From a checkpoint of a small transformer trained on Wikipedia: 21.6M parameters.
MLP neurons of a small language model. Each row is named by its layer, matrix (gate and up: input weights; down: output weights) and neuron, and shows model dimensions 64-191. Each number is 500 + 25 x the weight over its row's rms, rounded and kept within 0 to 999. Numbers have three digits each. A neuron's up and down rows have the sign that makes its largest values positive.
After each neuron's rows, "fires on" lists the tokens most often at its 100 highest values on Wikipedia text that the model never trained on.

L10.gate4:538521486483485473534493477525488474500466452522508476517456541477522487484512512522489484522517519518485511496463475502506536539497513504463511510502539507494534510508518456522450505524474488466528498496490526512465515498458543564499569497507470494526480510504500485482446522504497504517476530504540479501503437499498483493494482505526492529478536553504507494519471537462478482503480
L10.up4:493479489519499435488492478537525499540524546514485491516506584520477495555499468506500534471514509515504510527474506501528489421504490539515470530470467480508481473468454500535471500516463447511468507457465515498460487492502520491501516521476524468501509489494463507497525442506501527500462512453502483448486528483530537465491489492493534521510534494486466506514556481487470490493519
L10.down4:529498508519490509523465489477483502503487483506524490582462475454538519497482505494536468498479495511503506513504480510479537544433502522460518494489504461500506482516525483476518466536490540482520477513472555520491455474539513502498505506526453513520489506455486489496517505547484511513532558502490505493495454479539484541442498525504481447501484493511543552453509533470505515485477
fires on: " by", " from", " of", " to"

L2.gate585:496521552517490478481483495489499504523469491546509523472525533500479510532479473492542507452477533531521529489471472516511529480488517504534456512544489424456556472498513511512466476517526482453528493486487494521459493476444522531496477487526509508499470486528522521503512547477458490494502481493495530528466529473513475485493496523529494506482558486496452543516535515451493529528502
L2.up585:493498525478476484434483540509483550499407531476474525569474499485475482497491448489522509482461487514489498480509517493522470500505531482511543492518546483467495532526523509475481495501489523495491488480504528491493494475500523491471533492519478469518517472507545517502517476534538491515488466467468502540427470522526493449530508533478500450484506501492478488538491502488495491515508
L2.down585:483491459532513517503511486477460462567501522539553486514558488509531458513488460496529503483519507506508457498486450496509512524526508508529469517468513474509503491483502465489496498520477541517481470509528481485481481542534478547515469466468523552471524523519478529512529528464480500503489520514520504506515487485494496518477516516507472451456515538494534509522514480498500553521529
fires on: " S", " b", " Ed"

L2.gate445:487515475522526500469499481527464534443506479505534481488500528494525499465494473540477524505497496512450513498500529502512493477537535505528534500482526523513489476516515509498502524511513539487481458444478488533530520509481515464496559479436519516514509492501491494475534523511501498511500500509490463506505519492452495460477446509488497499440539533437511519523466506467506459492449
L2.up445:531455447486490490496511501494433513503486463513506529501548488513471485496518531492480467517453476532466505490519472539475529554500515552515510490493493558504517521534482469491484541512486547464491486504500501496512494477491530532492507545480482476518513502515485469486476497481519499473473548515490548492508501484453467509571490491484513525535508512461528503512458528489535471538497
L2.down445:534504520470463502509443509487480511501493527502502473497491504555521509494507493514486534508516513493529501477480513485489508517451518436462493519535492495526478447479475573541493525503467462551484491517496525492474487538496522486490528496495465480509529502539488492542541487526457482455508510501507520510496492520488498488538474511510514508530506466527510474439463520499529489502510
fires on: " who", " to", " until", " before", " where"

L8.gate255:529516494487504501506527496523505490504492490491542517495462454477506462472458534506505454551490507460480515513487511519439542459464554461503501502479515517514455497508526502553508496486473515528516479491523500496531524492477525540463535496535492462491498503501491494505482503524504487506483480516502471550531513448489512495498437483512513479450507511520466520498518509498513474514427
L8.up255:520504479479500499515484484533521496524519493517503476535490471518492493514529520513519470485505501482484469495520529505498485547498521524544509520518465487481497521469461541544506542467491532457500501505504502526491548501480519505465509522530476487513486535570518491505486462489472534463536446512487476496515473519460512470448467480485554515463511533520524471487544540478464517555549
L8.down255:468501517472506540523520536492494526486472509515508547481504500482487513530473522554482472488481518541464497543558470501461516493533516462502477488504479523549461473487531496559544483476489486512488491517509443466519525554519472522511538452478529498505531520526484498470480548483499522453449482468455491551517482480471464488475510459510496506496509518501513493496512511503521477519456
fires on: " B", " G", " H"

L7.gate432:472487500558464493519515483467477525493503492506543522549510498481499497493494496495519454481511502497527511510483458496485496508477564537524453509534493470461482502491547539448503503518490529561487476491531463523516492546462495513506502491466497523514503478512454508478522485455502519507445500506487463471477441513508539501495531506465474499487519509491510529518514489526467493465504
L7.up432:512465507526490461482514585498505528508493485532508478512496482447466486444506531508513515511538506468467509487470509492457497499487484523520468482515447463481498465533519449505478482501488542566499479558438511512517502538496499524477555479458486480518472502513513457511496456467519514502525538530536510505494500483483513513516500529503506535515492482480488509512482510526542466490490
L7.down432:495545466478503503509525512482505468506499539512499543486458538519544516461496470518498472493480511519486476509570523470502517495512496512478487519473483475485507509444536529487556501519465487530515528466502497493516485479499533516486481527527532513493463543480499527476468531473526506520468499500465503468496530490490428499492488473491525487507501507494532507481477534512484485461576
fires on: " East", " West", " Bay", " bank", " north"

L10.gate246:499541496474489495500486453514483497526520462556488523490471529531465469491466489530514490528495540513446500499498533500460475498518438461493497486484438508522467478496492507525531466442530512527507522520519465469500466522464488548502482519514508483465497453531516521466508506493463548493469558528534523504539508469507499539492486503518523481515481483478511522482508454492474554514495
L10.up246:546552518505483498507484497469459480483497463503537492492517516469522504454490493495468492515530468458462462480491475449460520517531534484522532497494495562525521503518515508553524530527473473536516488496528526515490483522517476474539514509512509487491526495532510529470490493526501474520483516502502527502492444552454468538465472508506513511511515497516503483526526483499521514512462
L10.down246:512493477492506474505496528510534497530513474504495518492489502469497519523450520508517494471459504506508492500529523488492517525520500477465512514487467477549489488525456502452532522486485562493503491491467490465513470474484526511488553491477466492406494455542523508477528549500524524480532530511521502470482523457537517517514494508535471489543513498504498534526497465479505455502557
fires on: " in", " and", " or", " of", " In"

L5.gate384:519477555499460480487512548516515525510484511466532506512498513487522502487498533525519468503516486488515500518487494509466470495518487434525501512529493492439511470499587511508529522466491497512489484485480522456511523506488484513504540504486510506512488504511482496498554511478491469495509474512437538474493501528466538524492506502465500516493539514473487520516523459550456511476505
L5.up384:455504518540512472499517536483478506487448542523501511485507528540438521476536504515490500514503505482469464478500529486500502535455532488473518419517505464480539420516503528508500528516503528551485495465450505493469475458453538539524492482506517458521483481524520540504499491545480518535528498519463540466529500466465481541496501509479503523469482484473522483489530511498468518516484
L5.down384:506509507517449498526482507480536469500490520521518468509504503486542479483458497531546500490521481506501508505514529507469459485492487552522530507528454469459530505498518488469508464451496502527520521501470534534530516459517484526436496541500488525441483536509490486494473478553531495489477517510471516476487487499501491527521442489510444524476518523504549505517512481531497510514525
fires on: " West", " South", " East", " North", " east", " south"

L4.gate485:491498495481475473471509542486469480497491457529536526482521488490513495467529494473503499506479488483478526507483486499509500530520497486486489510515492446461504485496547473467494501485512532482502465511454498483504517494473504513510532550498474527483518508489544548486500517470509529494462501490458554530477515496519582495496509509474539475494487540507436482510481494543483497475442
L4.up485:505529477507522485460495497469517487539490508547481542479536478518529525512449476538456531511520471529490482494484518478473491467487520504487436493493527519472488502474525537474530498467485523496469486453488510482471484551456478517582495522489495495517484465530496493481560487513468541510457519499517527473468502504487481486493510499468496475546510450487470515526484482473553518493502
L4.down485:501477489551501444543479506481514494490567494474496520492512494474465506536478507522527512480511528512511477504459476519516493470509469486517522531511499473490487513525521509456561468510487491517555460543495554528477505473475499495533501489522467519497486518504520538503473499539500557519479518500475521498475466494549522524495517492523473478479529487552493523494540526493502469447476
fires on: " El", " Far", " el", " Middle"

L5.gate83:438485492471526500471543513524479463499495538483516510499494484531494474500521489514466490542531454516484498475502523482513522521487543475529512490488461499539477469558502508531482493473505493486503486526497504516475513499453500494487517503499498509468511529484451497471464507535487563581518475513490486533512483522529500529499498474493480523514508508481452496486523509519445491517464
L5.up83:478507469500508487464503542478473551488543494486499519525493502521493488475440499494512464505500463504547479487498483515501546511438483502506505486489537481554557471529537471513539511515502537501518492512436490523478494469474547505535502476518501470466469512527481479469506509496496505509494518496467485491498500519470504528460489514500478529510495465471475500495515507483473503448535
L5.down83:513506473531440504507513497476487504456527470480494526519465499492514525488498540534491494520513489464505531518474473523485450503501439474529480482500519536468472515501508532479515529468488499501474486478503550498541490493472447469515464501503469540534493541519474468466531500465519458478504523488538455489505503479520514496447489491492497524516474479493537545490458465534500505534478
fires on: " final", " just", "v", "f", " right", " good"

L11.gate258:459501494503473463506498506517475527532485422487499508510543500506525518478472525507518532485496451517469466497529490475485467522511484490477513517463466497497545502514506476526507482516561496556513475483527507492485526502512501549503497503442503494486488482518507522494521533474491479507504519514508496504492500496521512509531472530504508480513566524525535489489492501475497515565508
L11.up258:544448504509504478500470468495504520495504478463490484471514498504563497471500493521519508501479485538514466467488527503520480507547506460486480495501494510476537488518511510511472531505506512470531467505484495523463505501440496476512497499529494482508499514496533527472508515459474501474481503528503546474495458493449527483511507506519466513454517468522511499595516503467529509492498
L11.down258:529487485525461516497472508487492479520498486529444487503458492471512510517526468455465504508494508518460528490560505448561447484491510478475483509493479472481498490478503503515528512459487473522462504511496511507495513447547496506506494491493508500523500457495497519528551507510474496486520502495511536471495505505504513466510531522497496512533444476489485443520530474458522485522520
fires on: " over", " under", " All", " off", " Over", "ind"

L4.gate65:518506506513513481523514449511466490500466474499514480515495477501494462497479534539462485467489491498517466487504493483511489486537516497525522480488503505540511498547497463558501524478517540516482487497488530530490536491513501527499504525533487459556496501517508476489484489487483487457484495482553446505496495473483501503493485480494526492461516480533448490517492491501518544531476
L4.up65:540460504523534507568466490531530490503470482508483516487474509555455543499475507529503533527496495509524518468550488504498480464552502509512511473515488497532511474495470512529501492470531491514450486485488512490467492468512509526517502487524508476519471467495513504526500445516475462515473502531529481500513494505487505554501507479509465510489556450516503490544531508511471520483478
L4.down65:525525522466508496533382524470508466483511486497491532515495540452514497539470508495539498524506561521503473489474496503518520537513520500459519489491515487510498504509511541511526467511500503447480532484493484512494488515511479489499521468497509497457520464502520489546512473555495494499514520523473537465503574502511487505482510505495520519510475497497525530485525534495525479499503
fires on: " by", " against"

L4.gate23:538518450545530525518487514529468532477484475519513492492493513460528536489509476474500491554491478540505475475467477478508490516457515515478500503488462473538541495519520530489544524481541524483533556503492506481529513529489515492515461473545508483489483489529480500518500540471541508455501481477518495530546451536498536453503509497493545516486483507472450457515500522467507489506471
L4.up23:483466486501517543505516476551516520519512543541492521512528439477564486484494507513471462501506460505506481487510445503532473482551467500546500485504474536461503546522528522505504510508467504474486515489495473477467492500505422467519513496479491506538506484522526479506466493445504515499524493477496519509464487492487524458556467514478486498487457495525514527511467452476476469494526
L4.down23:487521467522501517535511480502504494518534480530465473523499484504482482484487480443478499519533513513488459500495467474489505510492503529489463536492477459496497490499523525521530455538487493493560513535464508505507525505497541520484463489482486476457490499495495493504506493499557493533501525500529526480550513469484455456467554468481459527523457511470472476525496513494549516538474
fires on: "-"

L3.gate577:535528464543516526507496505484556486483504491517517482492483519524533545471490511505476498482499535479509462513504476521506535490490506494511513452512481486525483515543477525483489531506540494507539517506531487517467500465502517512504512530519514483529470524473504446497530569532507497480474528483548450510548496503461489542478477504510535471452503514509497513501537500483507496505453
L3.up577:534497472494457551507473501470551510505527520490521511478491472551513526485507552483495488473515518435526467470489520565502555489503521488498516488501471469511482501505498490421497540505533510520504510502513507534456475479500541507521486517513512501559481507497501456500476534535489477506483529463548510513535496480504473509511509508467542490509486511502524506476491491472522484505467
L3.down577:491468480483478488535520503532496523496524500495488516536483480480487490492524496511469522487478503554506540498488494445512502523455512495461487562529533507483545472467471495538476527494496473462474464477463543502565530461518497465477488460517497518481529476514493527493488491495500485482497520517468519487479523504523516494533487474538483522498522485511511483532455526480494492480503
fires on: "\"", "”"

L4.gate419:509495531497484494489506492524473499506496457485532477452463506524507486501488515520523456536548508529517481509505500542506504450528510485500492486485534528481474459515522474512449476522489532506469505542491524501487501516489539525514518510506479476544500537518510521474544508496513468496507492519493522477518493480441482548504519527499492504442513462488490521492483543511486512509482
L4.up419:543407516511505499479478471517463489502493470450525528521451499494467503489512489500504495498502497485481493518509514500523483511480521465519536498527520511484492445486595460473500475491517527471493484514487529491481509485472475555498471459558516483532510520502485477515496490453500480516458510506527505544494507486514479515529514484491473529467483498490499507519518536505519464501521
L4.down419:522474478478516488467435482521451486495523514505566482480498513522510493517446489490494514507491536491550467470498476495490458556518545517543474523522521513493492501480495530507485456506513476515469495484495507501516516474514497512531541521501514484488507493534522488495465483540517535548483544495472523487498506505504548489511474519546531522500474478503527518504528501502517491489497
fires on: " by", " until", " since", " By"

L7.gate185:503527524511516506511552490452545477509448478518542484516504512502549482488510456535552479497501494460514485483496499478457491518508469488462506482521528484558456461512518526509488519467513484521498499503485484470513484535508515484502488525505453527490529516495517549460503490460486530490516504477523509539483475487513494532499522498520486491508469526527506499516523489537501517474479
L7.up185:506502512507496472503520496454497533504476498507510491561478530469528486441506524529587497484505467479511501480500444508483482505471475483468514517524493510514444469525549517499502513502464526510500491496463489467478489477513514465497541544522520470520504498475534520484467505485532500541516492510489499490520492496467558483498515480501478486498512492442523483468529503551501472477520
L7.down185:476495507472519505463521525502504503486562486528509515473515504521489471493538533507501507495471534525525486513533484465517513515496468503518499514513493504497601506459515482524513509513499508527519491509465482491512486485505497551476522529506518472534450495494509470514472518504532493529498523463505487479482510518503495491473475520504537497488562474486522499511482510497502459502499
fires on: " West", " South", " East", "math"

L3.gate37:491485570498478527513478504519492499488467461519504479508486513500497458481502491508494490499513539511466493440498529439515516560495478517486545470502516478503506482514490522536491541490537549519495475520525511494509514481450513512471535495527458456511466462514553455519499502540504491454499513499521498480511496506485485519515522505519518474492517480529527509544539505497500520518496
L3.up37:508505496552489480496497498532533497471514521501507490478542486471519511455513540524501514510509476492489495532517513485466515532549515520515524530487512489528480492503503496478520538538517497528491511497469519546503560503555493440433549511513478499548468496517494503439473525488486462516490484511526503524460459503502454547515462518517511523517515472518484480493475475515495508506492
L3.down37:492486471466478489489441493501480521514501468526484467495451511506505498563513469486492504511489568533524526513501512535530469482497508461468502479476479492505501505512494485479509480542513541487438506507497480501477468516438509510512470469491494502500531493516483503527493526532516476488480557555509499478502531419498489479512519501500499516501463518474486500521506480500522475481518
fires on: " as", " by", " to", " for", " after"

L3.gate315:490504502535502527507483530474476470488496505457480501521544490487489516483533507505480488527531487510455515542517498496497492502488488512487506490474441503525522465506524512484516514480572500517504503478522483463567497522458499520472509530471490504496513506505540540459503512468461492493499539504506500539508477540491484516534520483499504504513485510480435486536469499461513517491488
L3.up315:504494510539495536457461492503489500492436502514439471507469478463491513505533505487457443456511531491462532491509551539505507512473491521484547517467487508535514443522503493495510559480511496541476492493520502457533540481498499519481562530461461471469486513486500487481499443469515548455529519543475468534499463557482469505558506504495469502498462511522479445535466474507509491526507
L3.down315:499449467481515498437486486493491497484484506513500485485517514496477493467545493530546495515481515490525497485509498511514474514497477460472505496497481509497496484451489523516524490494509499548516491501530503527513494499460493490489512496516503505491465479494516512481534494516489500480515525512473511491464498505488519509492494520512543496510499510476504493480529524507512529470482
fires on: " or", " and"

L4.gate230:509455471500524533521460537466484529515513518516464511536514466472508542512501516500469503508459439518522472482454469523506492514524513495472494524527482507488489479503508517521549501532492555490505527485492496468534516540523542505563505518502534481531498478534486450474489487479478498489516510490463506520525492536497510463497492474512517500519500512477463506496463487456506495474491
L4.up230:472492488464514458471515463489486507506478516526464491439521501485515520527512514475489509515483455491539466474459483525491476498482506510505515474496525516467483557536531522483494513495501489485487521472487500477485514484533498491484510496496483510522509501537545430468525507491483543470500479492471533456470485490495519452519456525496501481521451521543538500527541478452531467532535
L4.down230:458549521542480500533464505498485525516531493525495475506488478491499490521510506478483496516526503511505483507493468465521490521493481534475464534450463468506501488501534518503554494511495481480594512498510534482509528551527484518525498495492489504490471477495501487520528484469573478522486543530528517511555504496505494474476585468521478544483531500493479462519462494517495480482485
fires on: "-"

L2.gate118:526505501512473498528527489522480526478535492504492516509578490513504504463487517470500512503564525534467486493482467500505465496504529437503539505530516519474492507467465507525494478498519502514526531526480505525465436493442519484508501484455514512533553482573488517495432516465500476516535512487471455516465510477497510507532483531473455483486468541512487519496475536514471508488522
L2.up118:541529507534533485486492501505488497471520521489452440522459525494479504498462514506545499497501520458499470484511484569517512524483550465513581555522539486507469529496536510462464467506500496474483511490513487526490513480505517533480502498539482513507490514494518530534462452536490446537531477511488494496465458493504539521503488520550471503491510484530500524483514551506510503484515
L2.down118:463500491503463523512487474511463455579471531485503491501494472487503474522519469505501491482488462521548504454503496496479514497532471491501450462464463512528526488504462501503530520447473490512539485490505521505503467511520531539503507466519525496468490485515507510512546501508509512458498528461518472468486505513535534483493524500468457492551519523481505541490524503485486499502502
fires on: " J", " S"

L10.gate306:549495510499469509527529459530499469488477474520493566505532501505532528508512481529551495476492531550495448534510515489516521510494473503539496518540503489530496464522451529518500483491497494524485491508501471548512459491480490496510496485478520503423498469526501489499483506542470506520532521498462449509504505479505469510492436527472519478458491509421478500448508495516451506504457
L10.up306:501505462484509533478529490507480516482491518554464549486528497438510563509520517506535480508539524522518475529516503531486488490494482486480499489545509482510506461477437480504546477485520455521472476480502452464492457487489491528475508509506491519458473493511525528554480475514500531520533531483510489497497524452504518510493500482486514486500505475507502458520495496492461504502458
L10.down306:528513531526526518474456503508517538533526483485550486512515515470509515515477504523460467490480484495532487501503541522513526503503529502452513485505528488457483503474540479449505545497507502474498517471494491500490512533458521453471509484517469478488517529494554553486511517552509460530490506516508515508481483521475477467489524503482469494510535529495490445502540499491493523483467
fires on: "S", " |", " \"S", " (S", " H", " s"

L11.gate11:487493487496509482463497491495479485493486473481500508496506486496521549486465514473492468526501501476483532435480507477522470475480512493461562488521464501507486464555496546550512462469529509514503536534545500476503452503459491479506458528529511507479484477511509470494495558453445525495495524524462507498483486519504494565486481543521518480500451504464472495490518506517512531461516
L11.up11:499537504532498495459495514486477485519440475524530524512453508489491499477535485494473460493489464450500507550494477513460537461500520487508521508539482515525504504469555493502536532495515519493510483497483514479503453525502525479491535496514492437511486501477454528496490511522477527467477550475607447514488475537508508533495474522498467516509481518492462511525517484473514505502478
L11.down11:463498484527517427491491522503489497527499473472470473481480499528509514492459494499548493516511533507535518453478518479504514492485507512477534494499469463484472506488428541490485474533538488496510516509544495520503492482478503547481513566523447479471500505509450534511529534476480511553541492457458511498513488519530508515510495509493480504489505460497503515500501474529500490464478
fires on: " and", ",", " or"

L2.gate619:464491482513515519511517527506509505502522502508489544449506520513542520452489517508502474511495491537442511524533537470481484504533495481527513501521513506513456465496510505557474477477504540533487461487517515484540486507485526547473504500486490457467475512459503476489539488508512504463469543507535516503521538501494503514512468528524520498491543497463462501510475499501493470488477
L2.up619:529479447497507521500464495542503494505472523522480483496469487532508463483484463479562504454495485513458519484483531521501466524491515539491522524525479540492487463533485456494484505497501503520517537491507515496514528521483560494485484474478486481516492540467490486445481537458481505487490522492506490523476529495460463504510450501489499491518473514508462486539495464476544512554479
L2.down619:473438485503532480522523540490463480477491504504465489519504506518498522481507474488461545514491474512504504500508498520511458547480483514500535505492472518473492480512492488501522514492495553516472505490496472481479450507488489502471479466467516469454516527492522497480530458498505523523513554542503513527535506465461535475526516479508531551510496487470527514514508475495506535503493
fires on: " to", " and"

L2.gate388:447461453500519504477484495444508479508524510499484488501531550515517485444498521540513467498497528551508504476478454513536486493498526527499512518493435496519502487542539461530515515513465511499507496500531518513511479507494520517522509500503491524504493473536500471498494474431511508499521514526535449514516485519489486491509543522482518509446496495480441494464456490522514485466438
L2.up388:502505451516526512510467512516455482492472512483494467485488505491506493472479512484528547501486478456485521510560542499538537548513485494489501469506505515542497484557477465489548521459470496514502478478510451516501540498503518497506547514494512451525485515518481503518455511538491519525473507474489500533517503514494504501496474506503541500515504473470511538541511510510524471477428
L2.down388:473482503497436498511507488499475460516508499459482513490468455440499506467497524519480498509480525446469507521489510476486485509540500502512501476512466513511498497485520539502500519523511541502499489517546507525518495511478476535464490473485537510479515502462466447481519494514488474482501505517529522532496469463477490491503499508509501532519454493524502502456503508479518547480463
fires on: "it", "0", " other", " another", " to", "9"

L2.gate251:451525487533546477551524488483510475471497502506476522502501505502522519528506481496530482514526481486489480520509544483495512490512525516504473494412512521459464483528488488500514488477472500551513471512500507526490531509492527522487517512479513482469527541509486468500544520491493488468482472522529430513488559530507540499502472477531545525484474513503461487534519438488511451530493
L2.up251:495428535556501541492508481510514523531522486510490530517500481489520436451469510491501489444497508492471519506468502511465517507473487510456520469469509562529529488496495510435536528546467471515506536487486525497465514544547465484515444453559484467510526533534503488464469504480515501460538479455506493452515502477494473497517520510482542467486539545501494490519482456486488505493507
L2.down251:509484539538483471505476482475487497480486491484489496490493489499513527479493471463505523492441516541442485491476515566508526503470485507517479465491470484548453480472518505497497528462479504464481461481504502502482441475484512547456543510509516453460477510498464522489497534464522501521506520534510535510501541493461539526475513482502503490492476514513462522456548487473478468492495
fires on: ".\"", "ir", "il", "\".", "her", "hel"

L8.gate614:530530506509482514492510502481506487503500479452494502464515540503535505494477510545485470512518484522518496517509523502507483509527490500519511477480526481521469508472513521515498507504463516494510520515527497480513514507488532489494490478507479486455496503488489495521504508508518460486546509495534500441521477509522494470539481522481475507515522521511514458471504469501527515492477
L8.up614:482547491498517541483509518500494485487517483476475500482415536476520514452480498526518484535523498546501496519500512501507488505510456500496508479502534483473517479528510550507560510524527489504472493523524473511505432496490485499482480481554496464491492498500471528506530495486507496504478519484528520483530510465515477509523502490528484504488494482511552501458507471543471502508480
L8.down614:525461522482511456503483496526487529484519495500523512474483513512509496496496507464526500490494512485511526486499521494492542527461511482483511543491516448530518478472452466499572487468502468543501484505476483508492559476489543506515503529491464470483496498500535530522448466500540508518543544497537496493510543516484503497504531502484507492500480525535477424482520478526504492516466
fires on: " Al", " al", " (S", "-al", "Al", "S"

L2.gate432:484504463490501464537470504487489527527477522544538484483486511472492525492490509529463469529527502521490519499474497513514539500559534491487453476515479483528479509467499479554510484431493494516497483487495466449506522507514506555493498454483499481500526493476505474471520476493476506478452539507539501550507515493471513511469438523541516482497544496504456476514518486480514458501479
L2.up432:527494498525481494500414528492492506523480475534507490494490490518456491481464481480441521501539542526499480492527494504519472483485550483490484484524515509443506499532494534510520505473536495480451510509438496493520540509463451476507536496462533527488468486479541480531495496487500514505527505542488489559457475535514507490487499478482477498488499520518520520534526523548501471520488
L2.down432:494499506497501462453507465515479498455499521529469516474480497455523487481534469485496542452465513499524526496501506527510529501524445461515494501507480496508512507466525489511524528509472486489411481498533513541506481501498522517506474510510470499464494493512476534517496477520511527527510489458530483524511509504503504546529515484509540481517484506499489479486459471522509491476499
fires on: " |", "H", "W", "O", " and"

L3.gate622:491516538482488509501488498478479475508501502474474512475434451498538530488507495494497506457474535537491522482509529500494462516534504480484531464513515486484432431505525497485485492476483524540504537482501530509442502463549495480464501495513503502508486459476497527475514515481501523516449516483501490519520530478502512503452449515490541445475517468486539504518514495526537487494487
L3.up622:506494532470475485525461517494504475544523521509552513455487508480491516534525468533501500505512532549478529469509503468498500524485514539503528485550471502464538500518506535474483527493468465472494523492459502488488520484472481519417467484505475517522508476498491523497503493483456507541434498488482506499514495523530486443494529510504538516516525484493468493463512512484488487475487
L3.down622:476488498505480525512465536464500493521509537464497452532556472527530472453497540489483486484558507464489496441469526488501520527480528545508521534441486475517465509456522554492501485511548472489510514504490523520468528477514508549510511482468499525533506529481517513501516518503460474514488474459476501517494483536539460450494544510490515460505481459518500511483545500542509476475479
fires on: " top", " upper", " part", " March", " lower", " Real"

L2.gate515:526513510512500535492471500509489504480438497491535516519553446525497529480508518472480520521509484545508502492522467541519522490473513483513476478529504480504500490446497505520552522478479500478493551521482467529485530482546505483507497465502496486492478528497515530499479497495525491513551496507461520526514519495496490482459495445476480512482494500460517517502542509485500452561525
L2.up515:519492461528490570505468545488500489495523506518553484502504439521488473510515525488486472502492467511522482448522483506506463487488480510513487530496494525516512483485476513486515546512511514502501523478441501473523524511503475486476547499563503490464497507471527504481445491510495474475555458503503477524501458513520462487463470509482480510516492518510545451508511519513498440521482
L2.down515:492489495490525517475512480477499494494490516491481505521518505455486465516477470489506564512520519537493508493499465514453489457520490472530504497474462484518501467485488472521519483516462474445370453518545483512489515501507488483498462482458502542493491519517485490495527518480528524542487518459511510500523542469502507456473515503503491485522535502468513521514482488465507497477514
fires on: " P", " H", " |", "H", "-H"

L3.gate286:462539522567526535541454486476488513484508522567487526481488473509526522462468495523494476478529495480526464487458545471505516443494553481503475520493466511541482531504510449459509534510515487538490476531481494516486554521511501479483494494522508460519484527480509511464477485476476512461538522503506470484541512556497477489511497501495511471462503506510492521512515445480526444501474
L3.up286:486534489545512512504509466511519497492477517528484519477479515552529518485457507461529519465551525474517471474506492462480493453477494494508503490482498519512500514476512468509527491506479501463503493466521490522454518489530472513487480521469458465545518517486496488469550500516485506476500504485491544496501536503517474498468461514495506484491502538514514522545520492516496473522479
L3.down286:483446502460462500519514520492484501502500492477477500526496487489455490493516507550456522491478509537487534504470467479517535529485525468475494548514537533471515485495471528524483495512485478455453490469464542493516488456480490484484499492508503514489500466506515520519454510470498499497516490527470518477493518539492541526505514459512507480514526510482523454485481495480465485498495
fires on: "\"", ".\"", "\".", "\",", "”", "s.\""

L5.gate458:504529518526534519483499531520519485479513487524487501516495526495512527479561451482449478516500474488464442474488505452537509511500541474511506455517474524531485474522543489508532524502504521486516541496509477504539512559489554490501474507523504473542498486525473498487525490440517514483516494480545480523547542497483561487476501499507514483495506496469476473490463494471519495493462
L5.up458:484496547442517497512552486529490511476449506507501542476507500501544493502476509503541488488513463482531496458473532478512456508540486500527503506518501498449472529525513465473538535477522533489472517513497491473516515536491426504505494486514489490529461507550473475494477475441482541488461483512489489515511526518542537456506461505478485481520483504490496478504526431508516446548516
L5.down458:475502485514487495558461499494493504500546498549512507526484485507497473488521506457477515523466513510497455498486512495527512518504509500492513505455462470501512486502507518507518487521462542513559523490436507479523533522529496497476435497473472509482538439468522472479539498492529509535485514511520491516486502486484504494457527459486485522512484515460473512467493524492503516470487
fires on: "-"

L4.gate39:521529518484536482526470500545487513485510454497455490505489503466477480507492505554519536478444517508455513485515475496481548503535484415504500478519500514489503517516476465514498526468510484537505475531476534464485537459525484537503534548519510503531561462514538509483515478477461445467468514509491500490517540516486494525510438490543477486448485510496476507529519536479531525535547
L4.up39:496491502543502510525504538514479474518522493507497533457505485471469540503498497493424473522468493447512491516486445564480500502519513485489518518494455506534512492489503500497484537507531511520504500506513520538519522479462519488509517507484511491496439497498520530489543485507463495514496537498489476478472502521478479559505535517500511506444492503554472490485496516500475481493479
L4.down39:503481478461459510532470503504471490499516479484510506510515518470495466524459499512514493489488486524511509473469479510498455488495497493477482489483517479469522538490476476494488464486489511474482514498480524518503497445518492499510493492498523487485519472503526494525487519484527535503514508534488503486501527498530505488461498507521507500489473496510481517524501492464487464487488
fires on: " by", " in", " within", " into", " most", " across"

L5.gate563:496524490538488504525487546526471488517475492508472470502497484499482495479511499501582516548500530473489486465512463485450473530468505451510531498476493552514493477495503528552533484471469494500534522469501490504511532487549485500491539531493453497476494476473509480505527535462492508512523507479514496509547526496509525462479435507524520500490467533463494461501494535531465481504496
L5.up563:534486479493508496534477492490515483505454492504496501565477484492510492512530510499516508498508518487528504508541474503478504483504503494506495515474507537477466454521488507514529560483513503504474514545519486514528550491512489533487509507494503491477499503528447490510534482514541509455502450524559504501515484542459483498528495500495512458443468495495531547534535515506494497487475
L5.down563:502533495489505531548536556514505524503483497492490480492505496486458495495489523533514459493501518532513479561505518558474510540503518483503493481486484499539511491472476478497575527452486465479483457499501520490482497474552455474531502474469490492476441487473500500515532530437466511487468476445507514502525449479489523487487514492478488508544494487459505517505489517484515486524482
fires on: " G"